config.toml
n_head = 4
optimizer = "adamw"
beta2 = 0.95
MLP neurons of a small language model. Each row is named by its layer, matrix (gate and up: input weights) and neuron, and shows model dimensions 0-127. Each number is 128 + 32 x the weight over its row's rms, rounded and kept within 0 to 255. Numbers have three digits each. A neuron's up and down rows have the sign that makes its largest values positive.
Before each neuron's rows, "fires on" lists the tokens most often at its 100 highest values on Wikipedia text that the model never trained on. A number after a token or word is its count.

fires on: "\"" 45, "'" 24, "\n" 11, "al" 10, "pl" 7
L2.gate240:101115214155132108139123112106120153152127146129163190149124170110126094121161140141070111182080093127111180090141139162091158111125079069153081132141170063097169114100114074159112156156183082129194157087146131059101137091117126098129119167115102110119133116122080125156128120105125118129174127147128136089107127168140134147182148129089143143096097116119112127125161139039129181139158
L2.up240:130071105150080120100120102108170088141123043073097120098143123065108082104127153156130107151101073155145168159122116168084128109110106069096151083187118147064082123131219145093127085172154078125147084148157166160068137149166099162135138140112129176087116126142138116152119102132105148166154093193214166083169136174142096075124148176135135146135176113136094181077139116083095160153131

fires on: "of " 56, "for " 20, "d" 7
L3.gate423:122135116152151126120124175123127108119093117183125122116083154126125155099111194136039062154107114074138160170132129106112173143136129151161133123138076110163085107118181141118096142120116088170089175118128141127116106125120137164115103182102140104103049075105100136151111068125096137115130100151128126205142121078119169123109161115150079158140143137094132162096129069168143144157065
L3.up423:101144140102152097107149049122071153110153092140070151136115118128105109109182162107134176137148166103141150137157137158144127145184054127152142137170106141142091111127176161127162094066041083078148142095135133110112180120120154139145152155131131118146084066113114109092103151133151092129119145124082145129169113098162137117071089078118075053175126074149122090046156112172147121146085

fires on: "ec" 14, "+" 13, "ly " 10, "ch" 9, "d " 8
L2.gate260:141148108131117156099111163131100181095150126147156116125117146158071201085131121110118071140102152159161129161145094083096140086117092201126111157157137152031098127155176115148133141120163137162147151088158157092097170093129057168152167171124125133140128129140127093147089146219161086117122103153068114087152132146134150109126126142134098163072156096164128126109128118125152144181119
L2.up260:188173109179133115129129133168126117150108075167110083177094149170100164100109171129142114144182221118094137130096145087138184151148112136090132080091139142102113133120137135096133182143177139128141166143187136074178189098167129156135118123143107139183120108188087179129169125151127119130077105124099059080162147110147159065147117152137132152115109144128122158114099044164166088134048

fires on: "ly " 25, "first " 22, "tic" 21, "ally " 14, "ater " 5
L2.gate267:112139106130082125093118148159138090108170102120105095115128124157163121084123156144162133156147143120094154145102109115153144158103131137068132127195094121105098113144065168150147140140076109177172138100160096065150102126143099187137101115165193091156184124147091075150130078143141091144128204211134155097134173149139061089132148186127183133112175118115177074058138134111122097135092
L2.up267:127147138202153109172129133118171085136187089077173133166067150141103172127114095149112143130136125129133146109160107143106130087095188130122117155148126177152129148133130131080141125128081103136130128139123102150179162085086175132169121182174100175132149096107132172133173151110126146152122157146116154193181136123093122143113132194123149136162164197118157165158137166139147095111118

fires on: "1" 52, "15" 10, "n" 7, "a" 6, "tim" 4
L2.gate367:208107102161152151092141122167096190108142119092110205143116127139147090165151093086093067107131124099119132086145130150160159119194120174121098162168147120139154144165135122114107185125118139122094113081136126146119138141115122158194157176125141096113147079160117075150156091194174167158161099107160173206139173075108109133132128211178062111087135124115093111185115165109172173114043
L2.up367:107129141073109108114142144141184128083112118146101126129106144182145203136142095073091123159157149137142142098118126167160128052117081176116170134082041115189127120186174148090136105131110085100117104142111116168102095112093159194109122141178160094140169174145149099155125177121171143179121109180137100126138155125140110116167087178091085113138141104108141133172122177071096102131125

fires on: "k" 39, "(" 20, "on" 12, "ter" 5
L3.gate182:097084140107181118119083153158089078164098092072174179204093146089107143187126135184133129129076183110116092140194148111078189133130186137052113113096108125155138105161167101089145109169152121097123128147133093118133137086186147075121126135124182153145111135093150129073126138150115077121216161124142134171064148124100146098168151137215121104146139178109085120124102150151130172105109
L3.up182:136119166169122093171150144138096100158112089112166175111180136109110148150102146143122187171128149117035139104123170098087166139102147121130133111081094107191151097139102142098173117153126108110090131089127111140128129148147139092136161096145114155136130142066086117101061159187144156074148147116141128125131125168147123107187122110175122097128115190112087163117119138115121099136187

fires on: "\n" 33, "ity" 33, "ow " 5
L3.gate184:115119136147104118104141157090111130100093098103118123143115172124132144130156123118131073120116110109115159125173168153218165127145127136145110135186062094142111123113119134081114140168106116110125170188088125076098168121094130129155119122085159143161161128084130135134043123128100161116110088097105103102087111107140155066064137034147117216131097086061147161113091115100172069100147
L3.up184:111076135117116133102149161153099132130120190155153192125129147117160119146058127121131093157170091105120185084137138152126143170158179105198106143100128035117182125117150090155128179194113094129096152139176093132118093151085094142155119136106104111122157150138110139166142160144135194110111094090144101110102125147128163077104146118136112228125090132123089164131111104130130090118134

fires on: "f" 41, "y" 16, "on " 11, "le" 8, "d" 7, "on" 5
L3.gate14:138195147147082178077147100123116132092148140171129129138134192128110140109117126109063042123112118144190121155115108122168175133164113161138088145159136133183137148139159134113117134133114150144123150094140141155169125154125090155153135145114120077165139084106129145153088118119134115127140081076110097054136113096091098108142134116210101128128101168066066139116089088142151091161127
L3.up14:150149121134093150083122100171107141129151167142166156134061130107119139150109173101148171114107167131144159135126142184134127131153092136084179094149098232096148123105152161087169094152093136109083104086135103156163155145127134147045152130189128130142066115116118079159145099171128107169124161115110144102119174101143178154093108060121132134142150120116155090057105179150073127165098

fires on: "(" 89, "—" 6, "\" " 5
L3.gate175:060122206160177155143114130140134190129123151075153175156116171134085128186136126128090164184096171128136130185131144154053161124099077122108107152138174118149116116111099103100122124088139122115109143081110113112107146099119118126171114127222138140189094091118100175083126147109142097143150148133176182115101142173188142169151142123203117093106144111139209081141129121112106103120176
L3.up175:133137125094164100132122093146077194154162116070149113135158139036126184179143177121131176158106142113185128150089107091087134080138130106116101139113104129182129092162113207079173128124099066109054097126141163178146157126166145138104111108136120092191101091096102175135096129107119150126127135159139159130199165098137175163165171175131123108124133138118156161066103087203174143143087

fires on: "im" 33, "|" 13, "==" 12, "tim" 9, ", " 8
L2.gate68:110160127146112126122107147111133118146129111125106107169163151170116163088105131115127075085106114113123135148134131161174141153148169189151180097111117137122171111134098130161144157189141134124129128110121140101105138082187111164096156048090192126077112149130101141093099079176181115133148149137122122100098099073127142109156104163125144170121104139060090085091052119089155123140105
L2.up68:083209143185110107149183088135133130123159076163157141161102110168143032093102121107139129048095131092097169125176146126116120133106134136155176145145138102122068125111122116109169127180144148147086091142117127140095164085121080197094130124195162171139169122158137146099112137164108103170098107129170099123113111130162152112058117116075157094154153159142117084085086170149087139117143

fires on: "the " 21, "as " 12, "(" 12, "been " 11, "of " 11, "ish " 6
L3.gate507:075151149114175154140083109128086123172065134130107097129102115157092144112110056196110127143150143099077069121118112163149149095091154110133133133171187073097090082184166116186161181167089108142169138063109094081121108151131104133082133172060126070116118122065174141127121111138183105154168079112129157188109134139123084127136165121129145124150113111135074153167118172102110129172128
L3.up507:147168089122094159136098146114095101184089193110177191146103065145126119128140131131192119137111125198137123158130129092112133164156162153096079132161161134144180145154155166139127148168212177152155138096104100140160122095104188083116189083104076196087150171117100128116146124154108122083099152110159147082087121070073122122156096095157165129127127111135143071179120180055134071088134

fires on: "; " 73, "—" 9, "– " 8, ": " 4
L2.gate278:124092109159171132113091088084147156119173138043177196096130187091081115147125084165135124170116087150159122123138120164035116053117058141147154119171165119143162114150142111056105159150098130100119109112089123166102163121097114109163119119142178083130121142155173176118163144102132106125174107100080168121093122143146083107172130151104168124149199109156161120161163120151110169114117
L2.up278:102118177076160102196076121141145180132142132122112125194152169145057119144127135099187120108102147122162106177120133163131157111125116130071137146089177128170082054136086110031153087057150130127164106146107102068117140079137129131123127140107164102184116126098166122094151133084084060122148144131111134148096150128162168125164142177184095113116135059120171081084088122174170093058112

fires on: "or " 29, "e" 14, "o" 11, "and " 9, "y " 6
L2.gate374:142136091138068165105142180148167126133148160075168135114139143098170138105105171161119103138092106095135085125140164123046128082067115065110142098131137109154123137197146105095142156134094126116106115098121071173181140156082101082149108111137179099129083097136175186097129176091096130080085099210069095160161101178122110114150126130089146158159140156147155140164135192105081107131089
L2.up374:117101128186139116119165091123106115187176141157125131124132104085097145164119113200106220143170145093111154111137083094184166103101122127119081069158078100118106100117178156140060074086114151153110105152169193112120154083085171108107115119154079143116104132057108055167132167108155104104141186144125137096150134101122100106158127149152139109132100113116105122085146131101098067140136

fires on: "\"" 40, "$" 14, "/" 13, "'" 11, "or" 7, " " 4
L2.gate195:124130145111167159090067130141135048163155096064141121089162139101117123142112201155088119114140112141113176136172104130108101127115158110106135111085139141148068163146124115131127201180061070137073162138078068134160081091149092099102144099159163144116122138130136152077163192103064150127098126206183175148126158159099079115171088168130171133129149164129155156164151120124131126139129
L2.up195:117111124127164166090145082092071098120173077101161160103189151100129119067157163089170156184170147147092132110111132103103146068085101051139126095134135092103072102120125122092131146148129122139152092184093183120106126151129073137124108167154128177151134126134163089102136143078151112168139112155089123085141123154123108099134184072131146162218151103115118149104142126128111157176166

fires on: "by " 12, "ow " 11, "y " 10, "ly " 9, "and " 8
L3.gate271:129110108096159105078111131086091153103111135072152183128120090092157138182156080160130127112130076103100063092155053108093142110106154163090073072149163151122108107113099137103153137145160135098129110139098122050139152138130150130196104110058162190121122149164144084101131057155137061134144150159145131112123143173170120128116149127163121142124079130107116172139137087066176140081109
L3.up271:131101108157113133160140138132131129107061139164110168129078109095170119159076120057154099135128071072127152146130122123115135195121126059140081128084085080115136165133111097082153117181150110133099081125113063126087185120111150076148094138157153095160134101106137061193115093150130097117094140104100123164106100156149138076100151154113143077157133102158157152101139152142070161152163

fires on: "ond " 22, "ut" 16, "d " 12, "the " 11, "of " 9, "son " 5
L3.gate10:153145111185119109086093122109093168124169171115101159125107174118085152121096120202097147113170112133091079070109146100092121081134163104114091149147164170118075168113090064101149181122109115164116162119097105093109150106132125078097135084158133102116109104147170125090107145162111112162161137134118084144080147117107105149131068109110124158145092150126139119076120132181131166119170
L3.up10:073144130121137082162109102148143115149126137201126135079136103182109108116114086142196102098108112166155114126140120119189104146156163055134126108198139168126118102115130105157148127125084186104160067155117128123067189150146144117092095114133167120112118168164117141078133107159162147139118149103144148123121095120130118101151115095151186093200137126138194140195128124127119075056152

fires on: "f" 24, "(" 14, "a " 11, "al " 7, "s" 7, "\"" 6
L3.gate491:100115129167182084128139078149109136113151151093113185153126131085159092196109110135123174062154175139116144166184117183134173209168135172125133151104198147133119095187103164104134110113130111140123090176143130088131144109084167101101124041166109125084111149105111083137145124116160093098149137161131124104036136152123111118100113178092100168162132143111109065143105154116137076075165
L3.up491:127125109231147036129112143130208135115053145039126135170152151138162112119179083135093142071110145151176189094161169147166133167138086100138115139129146171121158059159151100165103085159157154146138125177113177131139165194153163063173153109115109156091160107128143120146143136040125123127156179177127141130118098168181160156121160162105117118143114129107131087172107143124103103103125

fires on: "ing " 31, "as " 13, "pl" 13, "a " 9, "s " 7, "was " 5
L2.gate87:084123210134214130112102160121102146204140117157151123126104095100135176065119095091109122172128118122121177095172067136162125129120142138168156139149104179101102171136132161152151155095081074137127113123133155118111114145073116107204098086130136114135159117111096014103132152118070130088142089173099184108145098182196087159098137135151176160132138075139156115062123183180122136119129
L2.up87:089149144140063155149065146104124102124199068140140158145141139164087148139118090158143119150114184102104146176166153135173143091160148153089180142140062106109089094095097175108120074088104145088173101139115111120106136135152136124120141157194095155173189133116111130086137126143139150144131094147170215078149172122102100154137178212199140131098161157149150181156134140117147108114156

fires on: "i" 79, "ch " 7, "si" 6
L3.gate69:098128140147124142193102129125116093153138130121103146128090173110113163128114110159155129105127099081032143125114122097101146152134147110059157131122086140154095112136102084126084143128160125141127159187100131149080105133085098144122113074092134153171138109206194131080154174178165163144115173137127114121162155148112081136125112191141157091144132135139144153071162110159183115090176
L3.up69:179140106095115175123151148127136098152122081143077132116205150162132085159042142152153059144129097149142090101103152107150111144223159111153097150091149104119143097069099078146081179116202135099124163133140080131115094157139158077106115166091139089115112140134120186200107086097152092099109092086159104190120132114160167100128098131172171113068092163161109127087140084095138096094129

fires on: "and " 51, "of " 20, "in " 12, "), " 4
L3.gate489:048182136091136073145071093116163131123173137125189177099105190076090159084116107211085135135146176196121139122169073106119107088201082099131157179110065184134068151129087127067115166205139089148123046126114068107118109116115142096204138133158086106130109090107112126120163143150139140154157123150082129152138093118175085119104140136152159108113165152162181149128160144110084111116113
L3.up489:105190148148140106152128083151111126115161099085133146156117166091152121134120133138052121124120116112093135174152145161079111081138218093161178178089152145165148122180139141122086142177115154118112129109142141127155097165113116067124137101065132075105145115120094092128088168099161153166109090157120197093125098128083160163133178104137137133133184124125101116115119123166112085171085

fires on: ". " 19, "er" 11, "ough " 9, "– " 9, "by " 8
L2.gate370:130143114175129080120110117150122142133043142136166166179120171135097141144174115121150163121125154118141135158156115148129138112147126166107058180154140108151167106099088105147090152097132194127139091082159118059129154112120187076140146158086108082122132090175123141157137085143147127148102132142090118125037168042132137109114134132088144089072079123096122114154104166181118163156128
L2.up370:128161133111167116141167074118155098161124139141145130128075148123090148100204054095114104173129150173167182136120075219156098174112122163090193199138085147114086123158102179134148157102176145122153108083134130102094162181139116132163091147117102112148202119127184096156144095104148138160139141111115123104087153105129132163096129155082121140153151099112061113148146167109139192129131

fires on: "in " 84, "\"" 7
L2.gate127:072116152139166166136092133162130109086190098151143167144135133062146177169097187154120149128115141152072158117091142145083132137157118123079118174113107202120115176099122072106164213160152112120131112115072168148075118157089090121140123177064147068117141130136135159185144134074110107157143115105149167104131094187053161170139127134195120172153168168165155143192117163109131129121126
L2.up127:126095160149135166105098115128123111132132139138101172105171083113134096141145157118113119075096055134120134155100139120102100067192110099137179123112067099101143121143131113149084088182192086102144155152106096164177037173112149098160079115167133193146109115150101161069147166159153126122143117139143131209144120190129130135149167155131127141118198125110113121104190059135092100090100

fires on: ": " 28, "ep" 25, "w" 17, "in " 9, "for " 7, "on " 7
L2.gate379:169132115175084138108219077158086094136112169143145132131120123163127083155065139127116088107163139155194107151152232097141136208075131182141134119090151110114111116100126142152118163123119124162133102126102120139108174073157158147090101130104129058201124151116180152191101103162140103135160119166112059099104136081150146138146110105092125203160086086119114080112117115138142089116111
L2.up379:124127164149134149124100127125161121155077124176114126146125118162105128076123151102140133075084083155093113119160092177130115140170125142157113132141094129167093153125146106172142173149135128112142122047140137081149095111158144116119112109110139163109136037099125120076164109106165102109102113039112125131145135128196143099122114109100162137078072149100098165122135142168144109129102

fires on: "w" 36, "wor" 11, "h" 8, "a" 6, "di" 5
L2.gate491:126190106118195127151153149110135123102070109082141088145141111126119105120153093149122129095046103139129068140115127092073145088206092088136156058115144111127144106154114148080130093200064106139112133119139078181162103120130072124140132071131127102133104076181087194126111134117122130119144118149144134116146142107140108150122214149158145117133142182056137110089118121164175114096067
L2.up491:067125140173145159127119160093141102160097131120123087097163120127110138154086111131114141161119074109108068100120116110140130161144078106142161148129083126120088102133154106131116163178137081157122134136092127172183089135144093084133144136122179118129118101120085181114183184112074139131155165205148212177165128179123088151173135151110178134132133155093103147159136183187116156139070

fires on: "/" 35, "\n" 18, "| " 12, "p" 5, "ue " 5
L3.gate498:101116136110142174106150123099106189107111145171073130140138168184076100129111163099102056136103100108140115150095149070159151184129077127093066157115089102202142099068137083104104165118136119128072175113100111110111075138113097099137084146148116151168031140134110127114112101105101114117091110116140081114053162095195174106147181121204093168163133108071121126078136096143140125176113
L3.up498:131107192159184140112119160109105068122119131193144138122104173163140061170099182154146134132152083111115177182115115074082158172129148087052102154124096138149167134163115133096137124117086121148175167173104097078138107122082109074125066085148109134119130094075097112142130124163088082107039168133163144130132148052173118138138134109124149157134111120138168093104139158120154173110171

fires on: ". " 34, "serv" 11, "in " 7, "er " 6, "ned " 5, "), " 5
L3.gate283:143138162189159196127137133147135103118159151046097160119088146059079110143091090124097125165173145089113169077136154137172129144128163124098192085144157172109123170149178132095093117109184148115134133098158187123158036119096056109087124134141116133071136112132119136153155145067096121105151096126121154120119128090084126164125136133130097146154106149105136169145076136176096109162097
L3.up283:102101134164159147098146102136111148133202151126134144076121171087106142163056181148088102197169122111068171093106126158089122109130156065116240118119164142110120157062146107104128196131145099082093165118133184142112117103090114140140115159126101094136096099116119160112213154106078191116137115154117121164136086106104130133114159110134057132139132186133092145166152154133081136162099

fires on: "\n\n" 38, "born " 12, "de " 6, "ob" 6, "l" 6, "O" 4
L3.gate490:183149111088139103119091157111100109178104065122214148167142076126119204131123197085138134109070141170154136203168113127083200131114138106097156126068082137176080115135144122089148154069100151143177102132104051101171164090113108092142136108140148105182101104159122149154176117126124092135129092187094100108088192118104169112150194123142147120149120099121117178137080110136123126131115
L3.up490:121139128119130096185045145142152149162144112158120163091108122092123183145131146174146198104106121130118129140111126202119118120155072160144182132140152180091137156136104122083112150098122156121132143084113110137166134120142129107174120145145126073144173051107105136071154151135094169172129089189099097159161179140107116100171098148112129074154221059145149126159104128120097135076115

fires on: "to " 21, "ame " 20, "was " 15, "as " 13, "\n\n" 9, "ted " 5
L3.gate153:126126133145142189091109158153117127162174149144136174157128162101051156160084173123173145138169103079124137129094172095108178177131172193096145063111154164144148115099081133084094110079136099190076144111139140086110177106095130087094094041166166095150145112089075132158110117173092094139103142101127157143110182076114156121125083125125070139167086149124102136066104103157144162152121
L3.up153:094105092129153113130085089140101110166153168138127155113158131173112153132130070152071084109132163116079163081178098142164143106091191167120099116138167108048145044097144094160139132151104148130130168122093093138161156151145148104066136201156160139175190121127127139153088177117166141136119143077151184209174080052152126158105143164129096097117115179173123135126151142135136183153099

fires on: "ed " 50, "ated " 6, "15" 6, "12" 4, "13" 4, "a" 4
L3.gate389:147114132108160150144117149152101153119103147100133160129160154129106094076168082086094137063134139057107054116182148162151142117156112182100055192157130183111152126114199099158104122163097144133087137132105063115132154115085119082107132153089109164101157101152176145196164073126187097115172117129088101130137084128152102169142137070120137186133181124131156119163114149172107101134120
L3.up389:120141145122087072182147121095122131119148106116131124122138128138136183077148136139135153116138127112167171122097053170173139097112086182129111166101085087117110169080154174131128194086086138146141107064181083135118145143151160172117109179139166102110094153095147027115098149122130133179149132100092126155125111140184099186230095131155119154122177098162206150148120155160151111109139

fires on: "k" 29, "m " 18, "p" 11, "man" 11, "ther " 8, ": " 5
L3.gate137:167125146134111135108124118111114102183128147164085087110127119082147137121118139176105134149100115133138165110160131160162157056114135205120124166150117117114135165184168157133118179109124130142164151065120102069144176138171163151116113112098182110134126194109196109128095147091123081180147175162139096109137118123085091148101102097102129130178099085135127132119102137128147099173151
L3.up137:220140112082135144096117133095116158090125155113099129161118150179125097132165152120158162128180145101151141154091190135121132045132085158078082162125091141177079152101148113151116150077071152165097105148160104085114145123168113107149135200123099117141134107101114116140103104169167077171102103075136138122086142063089167119148088152118158131075143091163136068129122111126121130143123

fires on: "le" 25, "es" 20, "er" 13, "i" 11, "on" 7, "tic" 6
L2.gate98:142174117106089167165124133175152131067182108078162129146102115107093146139113139181101123136089059108137068117135163102130123152126140128083112143106108176135087086117168140118158109129116145170132157122098142144138110107142153147127092136073124117184104132084147108173093084080084131136156119088100092164174119095069112160127186155160120154144148106039164132118087157163136128109043
L2.up98:068165151073086120151124122091127157126128091097143126125133111111073157132159179050157125123117128085144104121139082180167109104129140150118171146187137102188127042131182154094142134164068133141134076152098147115133111103107160123116122168111134130160083056166206177137147102106082191164144155114134148089097125077078093157182134114178138081153157177096167119165088169176158096164086

fires on: "- " 25, "g" 17, "{" 12, "of " 11, "G" 8, "(" 7
L3.gate502:091148113142162161110186114153137116082117146122144172151096119177125156171090131110126101148115141091085115115112129104095180113166098149160064112113162099155117130074121155102064126115151111168110139097181169114122132142127170155110138128161134123153137130101138103125115123156226100070159107085157089127160149109154155103156127104215144093139092143121124120133124090142204134108109
L3.up502:099131101099140089157095141212181168092175072106134117167103117133103113095161144110076104112144076160167103159115160119092114083140116103101105156171093093168094116091127097119117207162094081154138156078108137170163062135129099125165102129115108165157086050079064158123085105169109075129172101113086119107115112113164173128223179177133136163131189142100063105113170134202152157133077

fires on: "er" 56, "er " 8, "en " 8, ". " 5
L2.gate438:091141111153125114116150177143134106093159149094130184137160162121037132113097133104184095155117119150170114158152143168119134104097142133129171174126165105133155090077068073095131149116213169146125116124132173090128157110117137105090048110145193127115123147108129096152114165136137146126098148166119100083112137188155112109130120170082149161176070084127132141125141164165126175110177
L2.up438:096061159124113207111097139153122055148116135093131134097190095166117117124153147103125081170136118176137138131122079196120114156071184092133205181126112117111107101182080132116157167139152124110086096160146129132166113076183182137110099103065171134097119204125125149124120171154126184105157150187150124094080160165155125160135120126085154163180154079116138149133104192121093129161151

fires on: "i" 34, "v" 14, "." 10, "l " 9
L3.gate152:096160121182168117142069132139128148163120140093118104128114148080136185179115145185075155106085119137087111106167116090089121179099154116078124163181130091140147127128085124165051133160139155127118106111028173126120138122112132078148138140083134145100151107086117154109084127142138162169181123117112107239136107130139102068111119136111087153151133144128079132147131129139161150128110
L3.up152:157102098125103153133146107130144122110165127073091127183158080139159100110162094132088116127130094095123110144132103103126146157130153183079085187168169137146096129127170097137096184091135136098109170069125073156209105165187137127103148165115107071119143139166144161184152049113167110127122093074140106167106121129064135154160117178116096179081156091138146124087090085097113157163077

fires on: "in " 40, "er" 17, ": " 11, "by " 8, ". " 8
L3.gate105:117165129145150128171166172169185103112064109113101152188132185145149130090117078112072103140155121152138142116133118126145161153071086140129119137131122095096127124152137127111141132113066133090122125120120134101083122148161120142132188090093118132107142094145227208186053052122115138152190156130105145118100185118130187087085118123162075154123103139013101159146094139138108080137099
L3.up105:112191108159089084188135148137151096136096080140136140190110124170131122067103100164100123120167089201135124107154111129223145123068103117191078144097123103109130145185121171130145130081093117109162160140159178100141135194166098155106138148093119219103161096128157162163123067110163170113137148085131119133150129125127156097101125154099129080103069121092088147143100151157118111119091

fires on: "ph" 25, "ver" 19, "as " 15, "-" 10, "/" 10, "by " 9
L2.gate51:132095152108143092131124105116193036099181147072139144120138114117132143112105126147074128150117092120147125151078101115095142137138172077145189110122105114119099166135155149132175081167134086135084116148127161113168128101120102118118107092061166136086160175077169111081133137090145165058127076170136159156148091185123107097167163132152167136091175128057080135081181170144129193087185
L2.up51:122177087076152156158143113177187134185085086145087111080136106177115196148160070052162137126136099075124082082116094101159119214086129101113129112068104093140112171159155122148130117087108169109146109124116145156117151106142148168128181107117103125141084207075103074147092176154134136077124096097065069095098154123067095186155156154126149185084169164139158131145159114146207108130132

fires on: "In " 18, "y " 13, ". " 12, "t " 7, "ing " 6, "was " 6
L3.gate362:100117124166122176082130124130119130149105167100082121135059152126124165133122136164134107101161112119080150148141117137211144119137153132153117106141092156096138078137175136118134148138106186108139178147186180109122139131039114112123112140057195105163153127135121143177033141032109106167160133201129101110084161086124120099107196132161125143152136079108151124122105099163124096195114
L3.up362:128176131201129101138176171135105103130091161079136098124080167109127136120152178149158127136152197125132154158136115111160137157165106130159150108163061165176194085129144135140132127127142209150100133147174154114132182132094115099149094119134151069185158085107128121111099177110125124123123137126138149124152147081137087108091166145131116022094178120158184122134128122119085182192145

fires on: "on " 76, "in " 10
L3.gate117:125162127174108189077147129129104184122153139077142158133130181160102119077093084119112069176097161112109115118134141137115172119117092217130093159140118106068135166107117125142106206116121096160078174121059125119192107144088092095154100166180145087124097093097073125172150104083106106157099122133138114178085151112163167192156161078142085120105091096142183070140109113109161167156141
L3.up117:119169163146143132149146117130086145134083153135130152122049107167092084117107150084184104131091131120131062134170122175128145156143113151116113132152075050112181126091136100136117138110069191166128094135119096065144135129133171083076129129146124100092125147152109156151159081149201104109133176079163102144116127143067197136139164097147126156140050140139130055156112134136128132134153

fires on: "–" 24, "\n" 14, ". " 7, "am " 7, "\n  " 5, "\n\n" 5
L3.gate64:136123099154177156195180182131091127097101109094140143169123165140064114138081155118161130180148120076136148073150151117136192119149170135090089108124148101092214127101155143066082101119134135135127175113128168085070080150169121117127092080151115113117146129110139107146099147150118156103139095092143102131088082080110143099095101129155116149156063148117080115100097133092122105186144
L3.up64:147082121098151110127153147229180148088169155134099131171134142166157105072137170159157085182104117155140127091086172165142127129120114085141113148087127105153126186086149119106137171120120169082098144075148160115093154119150086159151086117082082090123135158113055126209112145119110120087100079103142123119105093077077181096107139056184084141123145098111112088070161180169131132120117

fires on: "ed " 28, "ased " 11, "\" " 8, "le " 6
L3.gate421:094146123123112074155058160080110125151100161063155092108189165079143138144170145139082170123078102136110062147175140115127157127166068102118164160140150060117087155140147140124129148160103148143147141117119032141144172124129124140100175113103134115133116112153127234110150136107164134132085153160160154128165085154179064157144121133157151195079132085140175192150147066163125094111074
L3.up421:182145160179107126133158099103063187170191210111127089126154144063085157128124149118046092113076118136141141133122090128142134104193104095088147144107170150171125138172148167129084155143127150151101127098118092109150166122094117093079177103082104110132117106120101143149161099108108160171134104136160128149139150107157082151184100088202125161040125166109166159138106096172151141066138

fires on: "es " 22, "ations " 17, "ts " 13, "s " 8, "pl" 8, "tions " 6
L3.gate234:109157174091193095119121140131148155190105148088163132162146188130105106136099103149114149113083100151090101130173099174113167139040121121101123150145216145109151117177059099118144164116121103122157111143106071069156133113120130114175151093112122136078144091152126121152121131138118108065132116132125255094128179160178110162124121170122105175136117121099152120143133159071110130142147
L3.up234:103146180092145085142119136119114131145131118138178158115108107144161136123144131150123177135134135102108079122132070125134129115118132087141123150139120120095128104122098111142178169102127139138130075156168113114165215139056129159180163175182076176095185067127120072091137129152114107075127147069178146093161115109192073190163118156119094111096136134177102152172175130045126167122128

fires on: "a" 53, "am " 8, "ing " 6, " " 6, "w" 6, "u " 4
L2.gate190:077128116135143149154130159078136150135106136143085128123186108155120094118115134205127140133128114153089133148138169028174122161186139127097103108088147089173122149163116158135069148165129106147134200096136099125130074175174124138129166113063125094084086087126073136122154113140149100070121130130158105140087132113130100085169133142116095123089148136132072170095133070143158183067081
L2.up190:123084143144131189149145133135087133148122134110114104067126075132135101129136223157136161063149096115082189145096158125104072106187113131085153133152074162113094167105183125134157113148110107118160161160057111129111098102145053123104118160095155138135139043121098119091180165131146126101171126115137183129128119125121097118131118107067089048149109104159136136113190153129115129100117

fires on: "the " 18, "l" 13, "ay " 10, "ome " 8, "a" 8, "O" 6
L2.gate159:169098127166138102155145164154170157133101169167162136127100135144144074124119114136103121113062113117105077145113105163162153144147122090132124181110122118138118116208177160149119165128063173182109106103129070106167163153164183148136131158086158113158095128054081135124166099144171089141120148112127127189096125093150135095179116130172133128101123023088100143160123117183164130133136
L2.up159:151082138187112107086155151129099138143115109119130119048090092157123082070186122177145145119092160138096138111162145182104097118156108110119161161170110127145192157188160151176219137159109155139140121164129043145152097163147165168164128134089170146119143120119135091029121141124131103153168123201067109179106093117141125112166118168116130099110125091100126153081140091167095107085106

fires on: "er" 24, "th " 14, "a" 14, "d " 12, "ond " 6, "ag" 6
L2.gate155:109114109079147119104055221110089150118160126087159136151127098108128141114149175126109171082124131159176182151153109142108165090116090144100169151169116136103131094175110159081188177086037119199107129109189084112147207134133123129121129132142150120174062140219122118028150141195114089193133149156129122118078145139170110142115112192161147121108166063098178124118151119082120141118152
L2.up155:103102119143113094184122158144095117224135206102126140150145056080137056094125102125144116129151187142177081096121176058151129137181120165138130140164151148098124164153072126162104109120116156125119101144174113104097198148081168112126099121167146110149165161153098093127118126160061068118151156082108163180083113044087141147167082132133089127161109129121118083120138166114095129154147

fires on: "or " 51, "ore " 13, "y " 10, "e " 5, "to " 5, "ell " 4
L2.gate13:123103159131117116182153188126087084148230149090146142115151116107136143159077173143107144120144127123110121152124140103079122076097133215093154125121132203140083123187135158087136130097092071161105145141110119125150171166177090081124156041129163168168164161104077094060152134136163086129085088172114173126158151119147142128147116147134099119110125180097127100154141179082096095100124
L2.up13:142130134167107107119151172189176053134081223124123157130076120134142146093069089145091120053115077124129112104132144071091089107104135139077127138163128159095115163180137095162161117090121139139139126118152118176171124149035135121100057110133150127129101160098126106117171178082179150097131150137107072146105110123079105134166094124118157111072133109138162138099186145078077125180084